python train.py --n_layer=9 --d_model=384 --n_head=6 --n_kv_head=6 --head_dim=64 --d_mlp=1536 --attn_scale=0.125 --tie_embeddings=true --init_mimetic=0.5 --beta1=0.9 --final_lr_fraction=0.0
MLP neurons of a small language model. Each row is named by its layer, matrix (gate and up: input weights; down: output weights) and neuron, and shows model dimensions 192-255. Each number is 200 + 40 x the weight over its row's rms, rounded and kept within 0 to 999. A neuron's up and down rows have the sign that makes its largest values positive.
Before each neuron's rows, "fires on" lists the tokens most often at its 100 highest values on Wikipedia text that the model never trained on; "fires before" lists the tokens most often just after its 100 highest values on Wikipedia text that the model never trained on.

fires on: "ed", " used", "ated", "t", "ted"
fires before: " to", " in", " on", " from", " as", " the"
L6.gate1171,232,166,227,160,204,216,214,258,275,184,199,196,223,247,338,175,254,233,200,170,231,176,185,217,217,181,174,204,219,339,196,185,204,206,206,139,131,205,157,154,335,249,170,158,163,220,207,269,182,246,270,216,193,182,192,198,242,168,127,291,128,204,205,213
L6.up1171,247,260,293,194,218,240,206,172,166,235,147,204,141,206,250,265,157,230,179,209,273,151,130,218,124,182,165,197,276,263,173,221,152,248,158,178,200,146,122,177,299,213,174,230,207,238,228,211,279,219,277,270,219,223,196,131,163,216,235,262,242,192,181,205
L6.down1171,240,203,175,223,126,100,176,174,308,134,258,174,231,237,250,174,278,237,180,202,165,187,243,213,195,237,257,201,189,129,143,176,214,175,199,175,280,222,202,239,229,226,186,288,143,134,175,194,276,118,164,204,152,228,222,208,164,183,293,265,189,184,166,255

fires on: " |", ";", " ("
fires before: " 0", " 1", "\n", " 5", " 2", "0"
L3.gate183,196,261,215,199,224,216,228,228,182,210,118,145,225,176,185,156,186,183,225,215,154,120,219,164,150,211,204,242,122,218,173,205,215,167,241,153,224,239,260,216,196,243,159,156,244,221,207,217,215,126,223,183,230,196,215,279,175,219,193,280,231,151,203,218
L3.up183,199,130,179,272,183,217,158,252,250,216,185,231,194,165,225,235,196,237,145,130,239,191,143,214,228,259,205,137,168,243,101,199,198,219,162,163,206,244,186,244,201,209,263,165,186,172,182,162,231,250,216,202,197,172,208,131,214,173,232,175,174,242,185,187
L3.down183,146,208,237,156,154,216,214,178,169,159,173,168,227,210,262,167,133,222,251,288,251,176,146,244,213,235,157,227,186,194,205,210,265,190,217,182,208,239,204,171,250,114,163,106,179,148,229,121,177,197,168,194,185,232,171,258,183,197,194,170,182,185,174,249

fires on: "\n", " of", " (", " at"
fires before: "-", "\n", " the"
L6.gate211,140,250,199,254,280,224,221,236,171,197,170,194,181,270,217,187,199,235,197,206,139,219,107,246,212,153,201,189,163,187,138,266,229,178,170,227,235,187,212,273,207,157,170,140,202,157,215,229,141,246,180,116,255,176,218,213,279,195,247,184,114,210,112,189
L6.up211,228,198,171,196,230,234,162,148,259,178,257,189,143,167,207,156,244,260,229,218,216,184,164,219,229,183,201,166,247,185,142,169,236,218,164,214,243,262,176,180,191,180,117,235,162,209,201,235,183,213,188,145,271,175,206,213,260,261,238,192,193,219,174,220
L6.down211,191,115,158,260,235,233,200,128,191,186,218,235,228,183,231,163,150,216,182,195,210,230,224,227,208,237,204,212,145,214,181,108,202,173,243,182,185,199,225,210,283,177,227,172,225,206,183,248,305,171,1,211,181,213,270,197,162,168,221,129,179,156,193,191

fires on: "\n"
fires before: "==", "In", "The", "A", "S", "==="
L3.gate147,266,185,203,220,189,195,236,256,234,250,243,219,192,181,258,239,189,187,194,260,200,210,196,156,205,223,102,217,169,195,199,195,199,263,221,238,193,230,237,225,287,192,192,162,222,195,193,220,281,189,160,195,216,113,139,157,161,171,215,305,220,193,224,260
L3.up147,233,167,245,305,133,179,166,260,251,224,245,187,213,191,209,224,226,189,201,213,285,223,171,153,247,187,128,233,178,263,157,237,179,246,182,146,203,215,234,172,193,208,159,216,244,226,179,203,205,187,171,265,213,134,174,140,123,189,156,204,196,195,193,165
L3.down147,220,190,181,294,216,157,228,244,264,204,172,187,192,189,283,159,182,218,106,193,179,189,253,204,184,216,156,239,179,156,197,182,119,283,169,215,195,129,198,308,249,192,193,241,200,213,218,182,234,231,33,175,212,98,211,244,199,171,158,252,243,163,227,210

fires on: "\n", "==="
fires before: "===", "==", "|", "=", " District", "M"
L3.gate799,174,234,213,230,211,174,222,236,229,166,167,262,156,228,159,173,204,274,258,239,246,174,177,145,176,106,156,106,102,252,120,206,196,253,164,280,132,254,171,164,193,225,268,193,155,136,203,226,314,233,221,173,169,191,201,193,233,181,166,218,170,206,203,170
L3.up799,215,188,254,180,196,164,184,269,244,163,185,196,214,267,168,250,224,198,226,164,201,285,188,190,161,193,197,143,200,196,172,257,202,200,148,187,187,242,215,139,181,261,162,172,232,169,185,236,268,208,188,175,171,195,271,252,152,259,241,255,190,191,231,178
L3.down799,188,199,251,193,229,204,193,209,172,239,257,229,249,182,215,201,181,253,226,176,146,201,135,248,209,123,174,187,134,247,232,176,189,254,230,299,175,220,165,255,254,226,196,235,166,202,148,240,177,212,266,158,224,211,124,184,183,219,151,120,147,200,189,150

fires on: "\n", "es", " develop"
fires before: "\n", "-", "The", "M", "A"
L3.gate1163,189,186,147,225,198,180,173,272,200,162,219,224,241,231,221,206,190,171,199,234,172,165,351,214,263,165,164,191,116,210,255,159,201,231,200,225,118,175,191,122,203,246,211,212,195,193,241,223,160,193,208,169,184,182,203,169,133,242,233,293,285,285,181,186
L3.up1163,222,235,228,288,180,218,147,182,182,149,220,174,268,142,221,190,208,155,220,264,201,194,181,216,149,242,204,173,268,191,229,192,216,303,162,205,222,184,188,184,243,294,246,184,272,208,157,252,195,261,263,235,185,203,123,179,146,232,146,143,214,156,185,209
L3.down1163,237,132,191,173,160,170,209,222,220,300,125,223,94,191,279,174,225,280,222,160,169,222,241,231,273,183,171,245,140,151,175,214,186,165,250,174,172,174,265,262,193,152,186,167,182,213,215,150,194,132,32,226,182,140,298,235,203,204,229,198,155,211,170,204

fires on: "\n", " =", "\"", "=="
fires before: "\n", " |"
L6.gate912,233,232,249,179,212,130,132,208,158,208,208,214,162,157,193,199,234,175,239,221,226,207,214,191,231,185,260,223,215,258,250,134,298,211,192,157,209,184,221,164,190,161,196,173,263,216,215,214,182,201,203,263,185,217,226,210,180,145,172,164,153,158,213,215
L6.up912,227,194,166,149,218,188,222,190,270,216,220,246,161,185,209,203,217,129,156,168,195,191,212,220,168,213,191,135,173,134,239,185,241,123,163,134,248,298,199,203,194,207,222,230,177,199,173,181,208,215,295,218,137,299,282,170,192,201,171,213,195,210,181,121
L6.down912,225,227,154,148,218,171,240,163,203,237,266,213,188,266,251,192,254,223,215,147,70,237,208,142,178,152,254,233,223,196,179,292,178,204,178,193,204,169,203,135,208,218,243,185,178,258,180,181,205,157,183,223,190,185,145,232,182,182,151,250,180,163,129,186

fires on: " |", ";"
fires before: " 0", " 1", " 2", " 4"
L6.gate1244,267,229,189,156,178,190,228,238,206,213,204,217,216,145,140,214,255,221,216,153,250,200,264,245,125,237,173,169,256,159,167,226,144,248,185,153,194,244,172,154,190,248,157,143,228,159,161,190,168,209,190,213,171,122,218,213,213,216,232,181,204,166,205,145
L6.up1244,246,222,127,175,164,180,227,226,162,103,200,222,182,199,144,277,200,253,177,201,239,246,231,222,204,238,165,271,166,204,218,180,193,204,202,142,221,229,216,218,220,193,220,192,165,196,191,207,269,143,269,180,215,143,125,165,176,182,176,191,168,142,178,179
L6.down1244,311,291,210,273,191,236,207,280,190,239,209,171,137,212,185,143,221,174,178,232,250,184,237,263,169,212,157,266,235,188,245,176,197,120,146,238,188,234,193,154,237,199,215,177,263,118,198,211,180,204,227,137,123,193,215,205,172,245,225,296,233,235,218,226

fires on: "==", "an", "===", "a", "\n", " "
fires before: "\n", " ", "-", "i", ";"
L6.gate983,184,237,190,203,254,154,192,182,197,226,125,224,149,194,213,203,174,145,204,208,186,183,224,182,186,239,230,203,206,238,129,103,224,264,164,238,212,85,251,225,130,128,221,171,215,124,138,230,286,233,195,210,174,203,235,210,136,186,197,197,200,152,184,227
L6.up983,169,180,215,241,196,238,216,241,217,224,181,188,182,163,176,147,165,124,197,169,265,109,208,183,198,206,127,168,202,131,250,170,260,238,214,204,203,190,246,188,221,205,165,229,149,155,232,152,230,215,239,184,303,148,215,173,162,182,166,270,200,136,236,189
L6.down983,238,197,216,219,239,172,158,192,205,228,240,155,216,261,212,216,182,271,241,208,202,274,259,194,185,206,188,217,211,246,131,241,229,128,163,223,195,198,173,192,171,157,280,171,239,238,245,140,265,169,213,234,216,248,180,243,188,202,242,88,268,254,167,219

fires on: "==", "\"", ".", " ==", " ===", "==="
fires before: "\n"
L6.gate878,222,179,236,212,165,230,116,187,176,151,192,257,213,326,293,281,271,164,217,233,139,224,209,220,182,89,255,203,214,264,207,145,197,259,157,186,145,261,194,176,204,216,237,250,122,230,156,184,220,192,254,173,211,174,211,170,219,157,155,276,162,156,199,132
L6.up878,262,198,240,99,209,169,105,223,252,157,191,211,235,245,125,243,173,200,252,232,224,218,284,254,151,238,209,120,211,239,154,179,237,204,194,214,172,216,210,206,162,170,198,170,177,166,137,130,188,245,225,226,260,176,202,175,233,246,217,281,156,144,210,250
L6.down878,203,246,183,246,215,286,201,227,218,194,264,166,111,224,248,209,124,199,217,205,244,236,114,242,246,201,174,261,232,181,255,257,181,230,193,183,184,178,219,167,252,151,196,257,205,173,217,217,229,193,45,219,188,236,219,162,174,220,227,201,169,235,197,187

fires on: " e", "it"
fires before: "ver", "ar", "it", "ight", "very", "arn"
L6.gate975,154,161,213,165,206,187,232,257,207,223,189,155,152,157,134,223,193,152,173,262,191,256,250,171,267,150,233,263,195,267,130,237,181,237,255,228,291,125,181,276,229,180,204,153,187,207,156,171,213,245,155,232,268,166,162,171,214,178,234,160,238,250,199,142
L6.up975,143,193,220,160,162,155,180,266,131,188,173,171,215,272,144,210,233,149,160,198,156,210,202,241,294,177,209,173,207,195,152,201,175,234,175,249,300,131,202,218,178,177,198,184,220,293,186,204,193,161,191,212,171,190,251,153,133,209,200,156,172,167,152,191
L6.down975,161,203,159,264,253,195,167,212,159,171,228,181,177,209,147,268,237,220,137,143,209,218,222,236,178,154,162,160,153,174,203,268,282,213,244,159,166,264,140,106,161,159,249,233,187,214,200,189,158,187,200,220,198,228,159,182,223,212,79,282,301,224,197,200

fires on: "ed", " based", " place", " located", "ated", " released"
fires before: " in", " on", " at", " with"
L6.gate1233,262,216,223,165,210,229,240,255,216,212,194,165,198,241,163,203,254,244,215,258,173,187,207,249,215,223,149,226,250,183,206,214,151,166,165,253,184,298,139,185,200,251,160,236,152,212,219,171,205,156,218,210,175,201,209,205,211,241,200,250,189,157,217,181
L6.up1233,190,262,153,210,186,175,206,230,253,164,216,233,226,258,200,232,231,215,271,252,179,176,242,217,196,242,235,190,178,170,143,206,191,170,196,229,182,98,134,187,261,214,228,172,180,195,187,228,290,222,253,201,186,263,145,220,206,251,247,255,175,265,215,129
L6.down1233,192,203,194,264,244,247,240,195,207,224,86,201,279,175,111,212,217,238,169,199,113,256,234,234,221,213,243,220,262,213,183,189,233,148,144,280,146,253,149,203,185,230,172,196,207,211,214,185,167,250,149,177,156,230,217,98,172,167,202,138,167,255,194,157

fires on: "\n"
fires before: "|", "\n", "-", "|---|---|"
L6.gate1040,198,191,206,271,225,203,244,189,191,219,205,208,286,229,173,190,159,227,251,233,185,211,214,183,250,186,222,207,280,245,205,225,240,226,190,197,208,235,237,117,217,201,146,183,209,210,230,191,224,149,259,183,242,243,168,175,227,238,174,208,198,144,191,230
L6.up1040,198,204,179,171,237,281,247,251,149,207,191,155,203,221,188,193,208,185,227,204,123,202,216,179,251,191,191,128,245,189,275,233,204,165,261,154,191,161,167,200,231,280,129,171,241,192,241,163,195,228,176,236,258,196,195,182,203,247,177,261,208,267,229,126
L6.down1040,239,195,208,251,214,208,211,180,267,134,197,242,240,243,219,199,178,202,154,237,161,213,221,220,159,191,245,203,231,223,143,234,265,215,247,254,143,200,236,175,223,195,267,201,250,125,252,158,272,198,253,234,193,203,184,145,205,246,189,227,186,227,224,178

fires on: "stit", "ov", "per", "at", "fl", "p"
fires before: "ute", "re", "ut", "im", "u", "ience"
L3.gate730,225,132,125,255,222,275,160,237,186,178,268,148,261,145,220,177,196,215,167,197,185,184,278,178,171,287,293,214,199,241,194,234,192,192,218,227,127,253,182,196,256,213,196,239,258,235,200,184,160,210,132,243,195,200,252,238,161,205,205,179,201,264,198,220
L3.up730,168,141,223,246,187,189,208,305,225,198,208,194,268,186,188,227,188,185,188,226,263,185,216,225,159,127,300,188,263,233,171,196,195,207,200,185,184,228,206,230,220,238,215,217,233,269,144,263,164,225,175,264,237,193,241,192,230,146,168,227,217,253,181,280
L3.down730,238,191,178,197,229,215,243,160,200,210,187,198,223,162,230,198,241,206,166,198,198,184,215,163,236,295,252,214,135,97,226,153,183,205,192,253,178,217,168,217,220,215,228,196,227,194,183,157,162,240,253,224,150,194,192,234,89,240,172,180,237,218,192,153

fires on: "\n"
fires before: "-", "\n", "|", "\""
L6.gate505,172,213,207,205,262,151,209,202,216,177,139,199,149,190,302,184,237,229,192,135,246,164,169,191,225,222,159,244,183,229,204,198,261,144,275,236,243,204,184,244,187,216,195,220,182,197,207,212,180,243,175,214,209,170,180,240,156,179,181,218,198,268,278,200
L6.up505,243,255,217,218,239,183,240,263,230,156,227,223,194,245,150,181,163,196,261,150,286,219,178,213,196,176,197,236,198,280,242,154,170,177,209,217,137,242,187,228,185,242,185,159,189,159,104,215,284,254,245,170,195,123,186,163,144,161,168,211,207,181,258,224
L6.down505,177,65,202,230,207,132,184,143,218,224,158,216,238,199,228,179,202,269,144,200,148,230,166,168,202,181,235,192,162,211,119,194,220,171,214,222,209,253,174,232,239,108,233,183,196,276,224,169,220,201,64,191,169,189,244,262,242,198,201,182,141,219,191,255

fires on: " known", "ed", "ized", "ected", "ired", "en"
fires before: " by", " as", " to", " in"
L6.gate635,266,188,258,223,179,211,257,206,169,231,234,218,153,247,198,211,171,190,209,222,240,211,206,154,174,272,270,220,228,209,212,186,198,167,202,170,197,246,233,179,228,120,143,183,231,128,221,275,205,260,159,261,145,180,214,258,199,167,177,209,186,175,224,201
L6.up635,167,228,228,140,222,263,197,278,175,142,201,173,111,189,181,207,212,187,132,189,239,226,124,262,239,222,183,233,201,157,184,220,161,233,186,190,85,212,192,209,227,233,194,214,217,138,167,244,206,146,236,221,196,196,231,189,199,180,163,159,199,173,218,232
L6.down635,216,249,206,147,186,192,202,173,272,197,212,163,234,262,140,208,208,132,153,203,255,219,201,154,176,221,205,197,240,263,228,226,202,222,268,279,324,206,215,225,211,183,199,230,229,189,147,233,222,113,191,176,118,162,244,149,85,215,217,215,183,220,243,179

fires on: "p", "==", " ==", "C", " ===", "==="
fires before: "\n", "ed"
L3.gate1450,182,150,148,268,237,215,214,194,232,160,193,190,235,143,221,242,268,187,149,182,140,140,200,216,199,145,177,199,131,171,139,186,269,130,171,167,204,242,137,127,214,165,219,179,176,210,194,255,182,188,265,179,204,187,221,185,240,171,211,277,175,205,160,179
L3.up1450,269,212,207,205,257,181,148,184,214,197,181,224,198,241,174,236,133,170,177,171,149,174,289,210,191,259,208,184,201,195,121,193,236,234,195,154,186,250,179,225,233,207,147,183,203,171,225,199,165,188,90,248,156,215,234,120,192,152,223,176,182,278,164,194
L3.down1450,186,238,205,175,179,228,286,187,275,155,102,221,171,179,180,185,187,229,239,240,235,232,246,172,277,228,186,185,221,192,233,193,240,184,163,239,180,280,215,126,209,227,207,216,171,208,203,212,258,199,213,234,157,224,226,249,140,171,175,177,159,150,262,191

fires on: "ult", "ect", " feat", "il", "ruct"
fires before: "ure", "ural", "ip", "ures", "ured"
L6.gate164,190,194,128,245,186,229,238,236,210,174,204,188,151,209,119,268,190,166,152,126,255,258,166,116,203,150,179,112,204,187,206,276,181,214,168,227,180,175,125,227,155,253,157,179,240,184,174,187,177,190,157,140,257,180,219,241,192,212,177,203,189,240,258,159
L6.up164,275,224,193,194,141,156,166,212,168,157,243,188,256,161,214,268,223,161,206,138,175,187,170,191,176,151,146,102,67,244,286,243,212,227,229,185,236,182,178,134,196,206,171,187,175,192,233,175,179,147,119,184,208,160,196,225,222,189,242,152,178,225,252,156
L6.down164,170,156,176,127,188,204,237,183,233,192,181,185,237,167,220,166,248,129,214,223,186,136,217,212,293,217,147,204,195,192,165,192,237,138,157,136,210,166,237,207,242,239,265,203,257,193,152,221,226,191,221,242,206,115,228,202,161,242,208,186,225,214,171,240

fires on: "\n", " of"
fires before: "===", "==", "|", "=", " the"
L3.gate823,160,226,249,232,210,187,212,228,123,155,193,222,198,140,207,120,195,227,208,209,175,175,112,226,166,168,197,226,109,265,195,224,195,191,204,169,156,199,125,202,193,127,200,160,224,182,200,255,158,242,230,175,212,264,205,187,226,209,174,143,239,191,179,260
L3.up823,244,236,196,205,196,221,298,224,266,215,183,214,199,184,164,224,177,132,184,196,315,275,181,144,157,207,115,226,141,244,202,161,191,121,166,187,239,268,175,203,177,205,223,212,199,173,167,212,177,170,171,172,148,168,220,208,143,233,197,149,205,319,259,203
L3.down823,194,209,241,223,230,188,163,127,154,188,186,149,147,245,255,182,179,233,240,197,167,156,159,328,202,139,211,250,193,177,200,205,151,232,194,200,216,188,187,251,171,205,160,217,224,218,156,199,165,262,142,167,212,220,170,177,159,202,186,151,311,168,251,197

fires on: " 199", "\n", " 18", "enc", "G"
fires before: "7", "6", "4", "3", "|", "2"
L6.gate1060,230,254,162,263,232,173,175,195,176,199,173,218,238,191,267,173,143,241,212,127,185,227,214,221,215,237,270,235,232,227,206,231,166,173,243,289,244,172,197,252,214,225,175,199,221,207,183,171,179,168,213,262,227,175,186,234,214,242,193,182,250,184,182,140
L6.up1060,169,190,174,249,268,240,143,182,192,156,217,160,146,269,183,147,198,199,206,202,212,177,176,130,187,182,168,185,209,201,244,193,205,156,198,142,294,252,238,167,164,185,82,169,146,255,193,163,178,232,189,187,132,176,192,197,181,248,220,186,261,251,224,178
L6.down1060,127,164,165,194,205,168,186,169,229,210,168,149,212,154,193,267,139,220,266,153,208,233,188,170,184,181,228,242,122,257,218,249,255,192,212,166,202,227,238,162,226,284,214,229,150,179,213,201,216,144,185,143,201,151,194,159,175,205,190,170,179,198,212,211

fires on: " rem", " is", " was", "em", " prom", " ret"
fires before: " a", " an", "ain", "ov", "ot", "ph"
L3.gate1499,190,186,237,185,236,169,122,257,194,203,174,262,201,192,159,200,317,197,206,196,213,176,217,176,167,198,162,172,182,207,175,188,212,209,202,91,157,118,185,170,215,291,170,211,170,244,214,216,203,305,273,212,213,178,160,198,235,258,200,233,231,225,194,237
L3.up1499,134,160,272,181,221,263,193,169,202,249,111,212,211,186,181,211,198,162,240,192,211,161,236,198,178,153,164,188,152,265,206,204,222,202,205,165,257,248,123,196,232,193,178,134,193,180,176,184,141,217,159,277,249,229,198,186,230,244,205,116,157,149,220,232
L3.down1499,174,228,137,250,234,213,150,230,266,209,200,263,213,165,192,182,156,232,217,142,234,113,218,156,179,226,265,178,235,214,199,237,166,162,165,187,158,149,220,287,190,201,207,205,185,153,194,243,270,167,203,164,201,203,133,242,144,226,248,160,200,209,197,210

fires on: " |", "\n", ".", " "
fires before: "\n", "-", "|", " ", " |", " Re"
L6.gate734,205,201,150,260,223,167,256,208,253,227,207,206,165,192,212,223,200,210,197,227,194,197,186,202,281,180,185,149,171,157,210,186,280,244,172,161,231,155,174,201,241,206,209,239,149,222,141,256,221,206,206,121,315,215,215,176,228,213,225,182,237,168,265,133
L6.up734,257,239,216,250,244,216,130,215,128,162,193,205,162,214,229,165,214,250,272,224,155,217,158,246,212,231,229,240,156,260,161,217,206,259,239,268,189,204,253,153,200,227,175,110,121,241,145,266,237,192,231,211,150,147,266,252,277,157,148,241,190,183,198,203
L6.down734,265,198,171,153,199,169,211,184,185,260,160,224,151,188,220,168,178,220,208,139,158,115,269,167,257,239,193,168,189,164,222,177,251,164,187,180,229,183,219,139,225,163,235,197,219,224,171,207,253,160,172,234,177,261,191,172,158,192,196,249,133,196,204,222

fires on: " |"
fires before: "\n", " ", " 0"
L3.gate1455,269,220,140,200,130,235,188,214,176,251,131,142,160,218,239,202,192,204,230,210,215,195,207,193,166,157,241,184,133,194,135,160,195,243,120,193,244,230,150,225,247,216,251,156,185,265,170,172,170,231,207,215,199,234,246,142,185,179,119,249,228,191,253,188
L3.up1455,219,190,202,262,268,197,161,208,161,219,173,133,159,198,236,190,260,213,254,206,159,188,189,194,287,245,182,221,210,238,185,253,164,276,239,233,234,224,151,183,227,253,193,154,165,203,233,191,156,175,195,206,254,220,199,170,252,263,199,239,167,273,230,236
L3.down1455,239,210,198,256,142,226,211,175,231,196,121,228,181,208,292,266,130,224,210,183,228,212,199,158,175,177,204,200,138,169,181,141,284,142,167,218,184,226,160,235,218,189,230,211,227,226,151,168,172,221,169,208,140,222,273,178,198,174,198,229,252,220,199,293

fires on: "===", " ===", "\"", "all", "ins"
fires before: "\n", " (", ":", " |"
L3.gate718,211,192,196,180,192,230,122,264,215,146,144,143,176,175,246,203,214,163,215,194,207,168,178,236,186,254,192,177,169,187,236,197,226,198,151,217,148,161,270,185,141,202,232,236,200,201,270,286,188,217,238,205,226,155,217,227,185,235,201,221,166,211,220,190
L3.up718,271,189,140,139,190,170,147,240,225,226,127,136,100,191,238,222,214,233,202,196,231,182,193,188,224,258,271,224,203,214,177,185,198,168,276,156,159,262,173,200,143,154,173,236,207,159,215,185,171,172,225,255,227,164,194,191,160,186,158,232,210,191,178,207
L3.down718,172,218,215,212,141,168,205,136,157,227,241,283,174,247,148,260,226,134,242,169,193,181,138,217,245,186,262,138,164,181,259,198,259,223,238,259,169,180,211,216,258,188,221,124,219,201,226,207,260,219,220,183,262,213,238,196,177,200,189,129,225,175,156,214

fires on: " |"
fires before: "\n", " ", " 2", " 5", " 7", " 4"
L3.gate106,258,230,224,247,258,209,104,244,166,175,219,226,227,230,180,218,139,271,184,208,162,226,232,201,197,202,171,260,227,186,198,103,192,186,217,166,222,230,214,173,125,213,145,249,196,172,183,153,201,291,150,180,156,215,179,191,116,169,247,214,193,217,196,211
L3.up106,173,198,160,170,218,221,171,237,200,165,147,202,238,196,193,209,193,252,182,140,250,257,215,210,248,216,226,112,145,113,235,191,181,206,186,153,223,197,182,211,195,263,221,226,212,197,282,175,217,203,227,192,246,156,226,229,163,223,235,99,236,148,265,206
L3.down106,224,216,218,213,144,232,225,131,214,203,262,262,177,233,237,189,207,142,203,204,170,211,157,218,161,202,202,208,318,262,162,184,222,231,183,231,168,279,155,130,154,178,221,198,226,242,107,194,219,219,223,174,184,216,122,128,227,187,156,247,164,248,200,240

fires on: " com", " add", " act", " appear", " report", " kill"
fires before: "ed", "ing", "s", "ually", "b"
L6.gate883,231,207,208,158,174,166,242,200,206,259,217,209,184,226,195,204,165,229,180,188,279,205,214,190,268,174,163,163,212,198,204,211,186,193,242,262,258,179,250,254,278,219,238,205,247,193,198,221,169,231,207,232,168,111,163,189,261,159,259,163,166,229,225,189
L6.up883,247,205,160,232,198,203,184,206,133,325,195,264,158,200,185,198,169,189,217,191,263,202,226,303,282,247,122,219,225,153,254,214,178,219,204,202,242,223,221,230,248,149,198,221,196,255,222,246,141,193,233,239,184,216,247,183,193,177,198,191,209,164,279,196
L6.down883,176,255,228,240,217,234,186,250,188,214,223,133,205,150,224,150,241,163,177,219,155,180,211,269,191,167,219,165,167,174,250,191,177,221,142,215,176,198,189,263,280,241,140,210,202,229,239,201,244,195,206,177,260,238,180,243,192,143,260,169,262,234,208,187

fires on: "ed", " released", " built", "en", "ten", " held"
fires before: " in", " on", " by", "."
L6.gate144,185,249,249,168,191,210,288,189,167,265,242,114,235,216,172,205,222,151,213,200,241,220,149,229,189,242,203,271,254,230,275,230,242,176,177,264,180,204,192,193,226,219,166,247,179,207,197,235,227,202,200,311,170,207,191,264,228,174,135,226,244,273,202,118
L6.up144,179,218,212,151,140,222,229,198,184,156,159,165,135,266,195,150,182,208,183,222,214,192,259,243,256,216,155,327,165,233,196,183,190,195,201,265,210,206,175,171,157,161,166,205,189,226,152,212,210,169,156,178,139,153,193,191,261,190,175,175,122,173,234,228
L6.down144,224,261,156,188,177,85,210,209,202,180,129,159,199,238,237,184,267,273,254,201,154,242,176,184,225,222,230,202,230,147,224,190,225,161,218,256,168,270,229,181,167,192,197,164,121,208,265,266,214,223,153,184,149,235,205,176,194,250,200,243,241,116,177,213

fires on: " used", "ed", "able", "ated", "ful"
fires before: " in", ".", " to", " for", ","
L6.gate365,177,232,147,162,180,197,274,222,219,227,167,142,229,234,228,283,148,195,231,181,203,155,178,300,168,216,209,222,155,227,198,177,184,265,204,199,149,212,152,264,160,197,219,281,188,209,176,209,199,209,231,266,187,198,230,173,245,158,244,209,151,204,231,170
L6.up365,238,218,218,277,205,175,233,250,171,260,162,120,256,214,207,220,211,206,184,273,147,178,177,172,171,209,209,232,280,293,193,216,140,233,180,216,208,157,202,286,223,188,165,227,239,124,184,130,224,160,176,266,259,185,199,200,204,227,197,259,142,267,164,146
L6.down365,138,213,190,206,152,174,205,205,284,193,202,162,168,187,221,234,223,243,261,166,216,175,159,217,198,182,244,175,176,224,206,263,219,243,195,249,167,307,162,198,173,214,194,196,108,215,250,213,220,203,143,220,210,286,234,128,197,194,226,211,209,109,220,209

fires on: "\"", ",", ";", ".", ")", "\","
fires before: "\n", " |", " and"
L6.gate1243,164,241,191,112,217,168,183,198,237,113,148,181,207,162,150,209,254,217,231,241,194,240,232,217,228,175,187,234,213,242,171,243,221,191,222,156,106,228,230,186,162,173,275,160,184,183,131,190,187,231,104,221,309,134,185,221,238,147,233,271,228,255,186,210
L6.up1243,196,197,195,191,218,154,238,255,267,223,221,256,123,168,258,251,202,204,220,197,163,241,197,202,239,229,262,193,112,281,234,199,210,201,145,110,171,247,196,271,226,202,221,84,164,254,214,179,177,275,209,209,110,188,192,155,248,210,232,213,201,154,143,174
L6.down1243,195,237,158,247,150,188,211,227,245,220,166,159,249,200,187,225,176,219,180,184,151,129,235,226,198,222,230,155,245,169,175,281,225,151,201,188,219,187,183,162,194,181,213,229,235,167,130,187,246,170,157,77,263,215,128,180,95,235,224,233,232,264,163,128